config.toml
d_model = 256
n_head = 6
d_mlp = 1024
norm_place = "pre"
attn_scale = 0.177
bias = "all"
init_std_qkv = 0.0499
init_std_o = 0.0
init_std_down = 0.0
optimizer = "ademamix"
lr_head = 0.0104
warmup_steps = 220
final_lr_fraction = 0.0
seq_len = 512
steps = 7532
MLP neurons of a small language model. Each row is named by its layer, matrix (up: input weights) and neuron, and shows model dimensions 32-159. Each number is 128 + 24 x the weight over its row's rms, rounded and kept within 0 to 255.
Before each neuron's rows, "fires on" lists the tokens most often at its 100 highest values on Wikipedia text that the model never trained on.

fires on: " re", " Re", "qu"
L17.up614 [137 146 103 173 119 138 131 121 170 146  94 133 134  93 119 125 132 118 105 137 146 147 100 155 106 112 169 108 103 146 113 131 158 129  80 130 120 137 151 131 140 121 156 117 149 157 127 120  71 103 151  91 127 126 130 120 156 185 147 118 121 135 151 151  90  58 132 112 129 144 118 164 135 136 153 120 139 124 158 116 140 127 108 133 149 143  94  97  87 115 118  97 120 112 134 156 119  91 121 151 111 100 122 103 111 129 167 119 105 125 119 110 119 135 141 134 108 121 126 112 121 114 123 135 184 165  93 141]

fires on: "j", "y", "ed", "ec", "ud", " is"
L15.up939 [182  95 122 158 129 151 126 153 143 104 158 112 130 136 143  71 140 137  94 125 131  93 110 131 109 129 107 105  72 136 117 129 170 111 129 112 125 138 125 140 131 134 155 150 133 138 170 144 138 143 162 142 136 148 137 147 134 128 114 150  86  98 164 103 130 119 150  50 107 130 146 132 128 112 116 125 122 144 144  84 145 151 121 104 141  91  88 129 120 129 119 103 136 165 130 108 145 185 113 110  97 133 109 122 112 136 111 133 174 163 160 152 115 143 143 158 132 164 149 126 157 127 138  92 168 117 149 130]

fires on: ".", "aw"
L10.up853 [157 148  89 155 113 155  93 122 145 159 127 151 104 136 110  90 171 142 143 115 149  86 148 103  86 146 134 182 125 111 116 120 105 109 151 129 122 147 121 133 133 127 113 127 111 130 175 106 153 174 129 125 135 172 111  89 147 127 165 137 123 116 125 162 131  98 142 156 147 116 146  61 111 148 153 123 139  97 129  94 145  82 132  91 142 121 134  83 106 106  98 103 106 127 145 137  76 145  96 111 138 151 100 138 153 153 133 168 124 142 109 180 113 113 146 163 172 113 136 141 131 100 142 128 125 138  97 110]

fires on: ".", "-"
L10.up542 [128 152 132 136 150 151 125 157 158 129 100 121 131  97 129 130 138 133 118 133  86 110 132 109 124 144 120 122 153 123 105 112  92 140 112 131 145 140 124 106 151 102 109 136 107 106 163  76 154 145 134 150 105 137 140 109 148 127 133 150 114 134 155  90 156  83  95 162 146 117 151  87 114 109 139 142 156  91 146 104  89 103 126 112 140 115 137  79 141 118  97 125 101 131 158 136  85 137 141 116 173 160 133  93 142 134 129 170 104 115 118 123 106 126  88 160 160 131 103 129 108 102 120 110 144 119 147 117]

fires on: "{", "ther", "ong", "ather", "eb", " ro"
L19.up84 [ 89 180  82 148  79 142  94 130 132 127 117 140 138 152 130 127  96 122 111 125  93 143 112 165 167 133 143 133 160 137  88 111 109  86  96 100 167 129 159 117 119 141 112 104 126 145 141 129 127 110 127 113 133 113 139  89 117 130 118 107 142 127 134 152 104 104 127  92  93 135  83 182 115 128 156 131 128 118 114 113  89 117 125 151 138 138 106  90 101 138 141  98 135  88 146 105 113  98 100 126 120 150 106 147 143  99 135 127 116 138 135 126 154 133 113 127 146 141 106 121 159 126 109 137 112 136 116 144]

fires on: " Gr", " comp", "r", " Ar", " s", " M"
L19.up781 [126 129 156 137 141 126 124 169 131 109 120 146 170 115 114 126 187  81 144  86  89 123 147 111 107 152 113 154 115 108 124 161 109  86 125 102 155  55 171 128 117 155 147 135 124  95 120 151 152 119 130  71 121 120 146 138 120 129 175 128 125 118  97  99 160 146 116 101 114 143 172 136 143 131 101 136 145 108 155 156 169  99 117 122 121 102  80  87 110 114 152 102 119  74 130 174 134 155 145 119 124 147 118 142 122 129 162 118 126 121 137 134 147 204 155 148 145 136 115 104 151 132 104 133 127 135 122 113]

fires on: "o", "ri", " Go", "e", "ra"
L11.up5 [125 126 132 117 197 132 128 116 129 148 146 147 110  82 126  86 136 172 111 152 109  91  59 129 129 165 112 175 128 115 128  97 121 120 141 164 184 150 102  80 151 112 110  88 135 162 129 131 120 136 125 110 124 110 130 132 126  64 179 136 143 137 143 120 128 134 117 121 107 167 116 126 182 131 116 123 125  99 123 159  94 132 119 107 142  96 107 105 133 129 119 130 122 158 133 130 114  98 121 133 132  98 170 138 158  98 145 137  97  69 116 155 106 126 121 160 137 149 130 110 145 103 127 142 111 174 131 109]

fires on: " m", " M", "ut", " the", " its", " his"
L17.up711 [118 144 117 112 128 169 124 139 136 137 125 154 133 157 117 143 104 176 179  81 125 146 138 171 101 146 113 122 135 130 162 108 109 114 133 125 118 137 154 106 136 119  82 149  84 150 123  99 132 167 134  92 132 145 156 156 142 120 114 129 129  76 139 137 129  98 105 127 115 108 123  83 101 151 129 164 116 120 131 148 137 150  90 128 137 126 140 145 112 116 124 118 123 110 149 107 157 128 107 140 145 129 120  98 100 118 170 144 170 148 160 160 150 123 127 117 124 115 118 136 190  96 170 114 125  79  89 162]

fires on: "e", "ra", "im", " Se", " Co"
L6.up777 [150  88 113 140 141  93 126 132 144 127 157 157 128 157  99 123 124 136 152 167 102 140  86 151 124 128 103 169 153  76 132 103 126 109 160 145 143 137 123  74 162 134 106  98 109 139 166 135 127 138 154 141 102 117 122 115 154 138 158 158 164 137 113 111 133 147 113 151 104 119 118 106 144 130 120 105 106  87 121 110 143 107 104 120 155 111 129 124 130 110  91  83  85 153 114 126 129 105 160 119 125 152 113 155 144 142 116 144 131 127  95 129 100 113 136 130 166 113 121 110 110 187 167 121 120 132 102 153]

fires on: "ic", " Democrat", "ican", " Rep", " cons", " elect"
L15.up41 [153 137 125 173 162 130 135  87 181 130 125 147 152 133 151 135 113 103 108  97 101  93 134 131 152 126  96 116 126 109 127 101 100  73 132 151 108 161  72 126  99  92 124 124 123 109 167 110 129 138 146 139 136 134 142 148 125  98 143 116 162  94 129 130 155 129 147 119 171 165 157 148 172 150 132 131 126 106 110 134 104  75  95 169 142 118 115 113 126 126 159  68 138 154  85 107  98 111  85 123 125 114 124 109 165 121 118 138 166 123 137 158 130 126 141 173  93 165 144 120 142 137 145 114 125 111 162 128]

fires on: " is", " there", "-", " v"
L15.up306 [107 131 129 150 184 131 147 140 151 153 149 143 135 132 152 119 163 123 138 108  69  97  99 135 132 111 123 107 139 159  96 118 156 134  86 122 130 128 151  93 146 147  81 166 115 111 167 150 125 131 107 131 212 179 144 138 170 111 123 103 139 145 147 129 131 132 117 164  87 150 156  66 177 113 145 135 144  81 123 124 114 147 126 126  95 131  84 109 122 138  98 138  80 134  85 147 135 118 139 129 149 186 134 131 124 183 147 168 117 149 130 128 182 137 122 205 139 117 101 106 139 125 148 149 128 129 164 148]

fires on: "ed", "led", "ued"
L6.up940 [105 103 125 142 119 110 142 100 127 146 124 101 136 116 147  93 118 159 102 133 120 117 125 127  87 129 128 109  74 111 142 129 187 120 139 117 138 136 128 118  93 162 126 125 125 140 155 138 138 152 103  90  98 162 158  77 107 105 114 142 104 105 126  80 172 129 113  82 105 108 106 151 132 113 110 135  67 145 100 138 104 112 120 124 135 109 134  84 107 124 128 102 109 148  84 108 132 164 132 149  93 138 146 109 121 139 170 128 113 110 160 172 127 106 124 115 116 150 134 154 122 135  98 176 144 137 131 114]

fires on: "fer", "y", "ay", "en", "ret", " said"
L6.up22 [120 153 102 125 148 158 134 138 124 116 117 180  94 125 137 128 122 101 130 163 114 117 161 146 103 136 128 136 125 127 156 134 153 127 120 141 108 112 142  84 170 149 118 110 148 116 120  97 147 113 111  91 145 159 147 124 116 103 122 134 122 103 170 148 129 124 103 139 115 154 124 131 143 126 110  86 104 136 131 118 133 129 117 125 137 116 158  97 113 112 156 118 115 179 122 114 116 108 141 139 125  97 127 124 147  80 117 138  86 154 167 133  76  98 217 147 103 114 105 108 132 157 145 172  70 164 123 123]

fires on: "an", "5", "am", "h", "ar"
L6.up314 [130 122 125 176  86 154 123 126  94  82 157 128 106 122 123 119 117 132 120 136 122 117 103 127 132 139 135 136 150 126 127 145  68  82 152 117 148 152 131 116 158 121 151 126 165  77 138 104 145 127 128 123 158 135 121  62  98 129 103 118 121  97 124 147  96 111 114 159 114 122 143  97 104 151 105 141  92 155 152 120  89 153 159 170 108  86 176 121 127 130  96 131 128 156 126 132  98 140  89 151 142 175 115 119 144 142 132 122  89 107  94 171 128 160 115 125 131 122  93 117 190 153 182 133  75 114 128 122]

fires on: ",", ":", "ly", "ately", " of"
L17.up903 [122 192 146 131 144 159  82 130 140 117  72 144 142 145 130 155 129 132 143  96 113 128 145 141 135 126 135 117 129 106 125 144  88 100 198 149 111 176 138  82 167 127 138  88 152 159  95 155 120 133 133 143 158 135  91  83 150 125 114 140 158 133 156  95  94  80 155  78  82 137 107 104 146 137 124 107 147  94 119 120 143 121  86 135 133 135 122 177 148 165 109 141 149 185 105 139 122 153  90 125  80 123  96 153 120 140 146 168 126 104 137 101 111 108 120 154 154 131 108 120 104 141  70 121 149 139 121 116]

fires on: "h", "am", "ish", "ah", "th"
L10.up501 [106 127 140 122  69 141 125 127 146 120 146 145 120 118 160 113 131 166 118 153 114 133 117 144 169  92 134 154 138 129 112 167  78 173 141 131 128 154 121 118 141 167 142  88 168  87 116 112 116 151 128 126 158 153 106  89 149 139 102 132 160  80 131 157 127  91 125 131 133 136 105 108 137 149  96 137 111 133  99 133  96 142 152 114 150 125 153 102 140 166  72 132 130 120 120 129 102 118 127 102 128 118  83 154 108 120 191 133 135  96 133 118  87  94 131 214 130 113 112  86 155 132  96  99  98 128 107  92]

fires on: ":", ",", "′", " |", "ography", "ol"
L15.up804 [163 149 127 153 105 147 123 127 116 142 150 155 151 113 119 154 140 127 149 128 132 145 114 168 102 148 101 169 157 132 147 125 135 108 149  95 143 127  99  72 140 132 160 141 168 158 108 165 103 144 149 148 151 151 114 102 119 105 160 136 113 140 133 111 113  89 116  70 100 143 143  99 157 119 152 146 102 143 111  67 106  85 138  89 101 127 137 162 103 127 117 151 107 169 119 143  81  90 118 146  84 146  86 141 127 133 129 143 143 134 160 158 112 118 131 131 138 181  83 130 119 124 120 117 152 119 124 116]

fires on: " as", "P", "ed", " us", " Rep", " elect"
L19.up901 [150 118 145 137 156 121 187  98 158 114 152 153 142 133 154 147 121 123 143 148 142 103 124 149 131 106  83 111 108 113 151 108 160 128 147 141 103  76 132 129 144 116 142 110 117 125 113 137 133 127 154  96 132 124 144 135 107 110 167 153 202 140 120 159 133 125 126  78 135 128 100 104 133 117 106 124 105 121 111 149 106 100 125 107 125 122  92 130 120 164 121 117  81 148 127 107  95  91 106  93 112 153 124 148 195 107 133 112 158 122 131 154 142 113 129 112 112 135 117  94 142 163 150 146 118 147 100  83]

fires on: "r", " tr", " t", "ill", " Ar"
L10.up149 [146 105 132 199 118 163 141 133 129 154 153 155 141 113 116  94 185 113 101 139  96 114 110 126 140 120 103 124 120 133 146 139  97 122 159 114  92 121 149  97 126 115  91 165 110 116 183 109 164  98 146 130 153 154 107 134 106 109 134 151 160 117 138 119 122 114 139 140 127 122 210 101 122 129 122 138 143 101 130 149 147 115  97 118 127 113 144 114  95 133 143 115 106  93 131 144 103 116 163 151  87 150  98 114  91 162  95 145  93 106 148 111 117 149 140 103 154 124 107  89 116 145 121  66 132 185 139 114]

fires on: "ind", "orn", "ast", " Ro", "ad", "and"
L4.up778 [161  79 121 164 119  94 119 106 154 131 149 141  97 120  87 132 175 140 185 178 146 124  95 135  68 136 114 128 111 144 104 130 148  99 144 115 103 141 111 141 142  98 142 103 132 151 166 125 105 111 146 113 131 103 180 111 142 103 142  88 143 119 122 113 115  95 124 152  80 154  95 107 115 155 147 190  83 156  90 102 108 155 148 135 142 158 171 153 124 142 123 110 103 125 142  96 131 104 138 153 179 166 120 119 144 117  93 161 138 135 148  84 135 140  87 127 145 171 141 157 102 146 101 143 178 156 118 107]

fires on: " re"
L19.up755 [152 144 117 161 135  98 136 138 158 178 142 124 119 189 148 153 113 122 100 149 140 167 127 115 113 112 148 120 134 134 105 112 144 121 117  78 122 121 102 135 146  80 121 174 164 129 116 147  94 138 151  97 117 173 165 124 149 139 147 130 135  88 136 152 112 111 151 138 147 132  98 149 139 129 164 129  78 148 122 124 139 167 143 161 136  92 101 106 143 131 107 131 113 109 114 110 119 121 137 145 118 145 126 138 154  99 136  96  87 107 130 138 163 127 162 173 149 118 124  59 147 107 112 155 187 130 112 120]

fires on: "'", "ial", "'s", " his", " its", " this"
L11.up807 [139 107 110 112 160 144 124 115 130 109 138 141 171 128 140 113 102 139 101 121 139 131 114 149  77 151 106 122 133 155 121 121 140  75 111 101 125 123 151 139 117 104  56 133  86 132  79 139  99 133 133 136 132 105 134 144 163 110 111 112 177  64 127 134 108 109 104 116 137 202  90 113 111 120 120 136 124 130 107 127 140 123 144 175  94 129 122 161 121 152  90 126 132 142  99 145 119 111 109 133 117 139 158 104 118 126 154 110 137 108 187 141 164  78 139 124 105 108 110 114 117  94  84 144 175 110 110 140]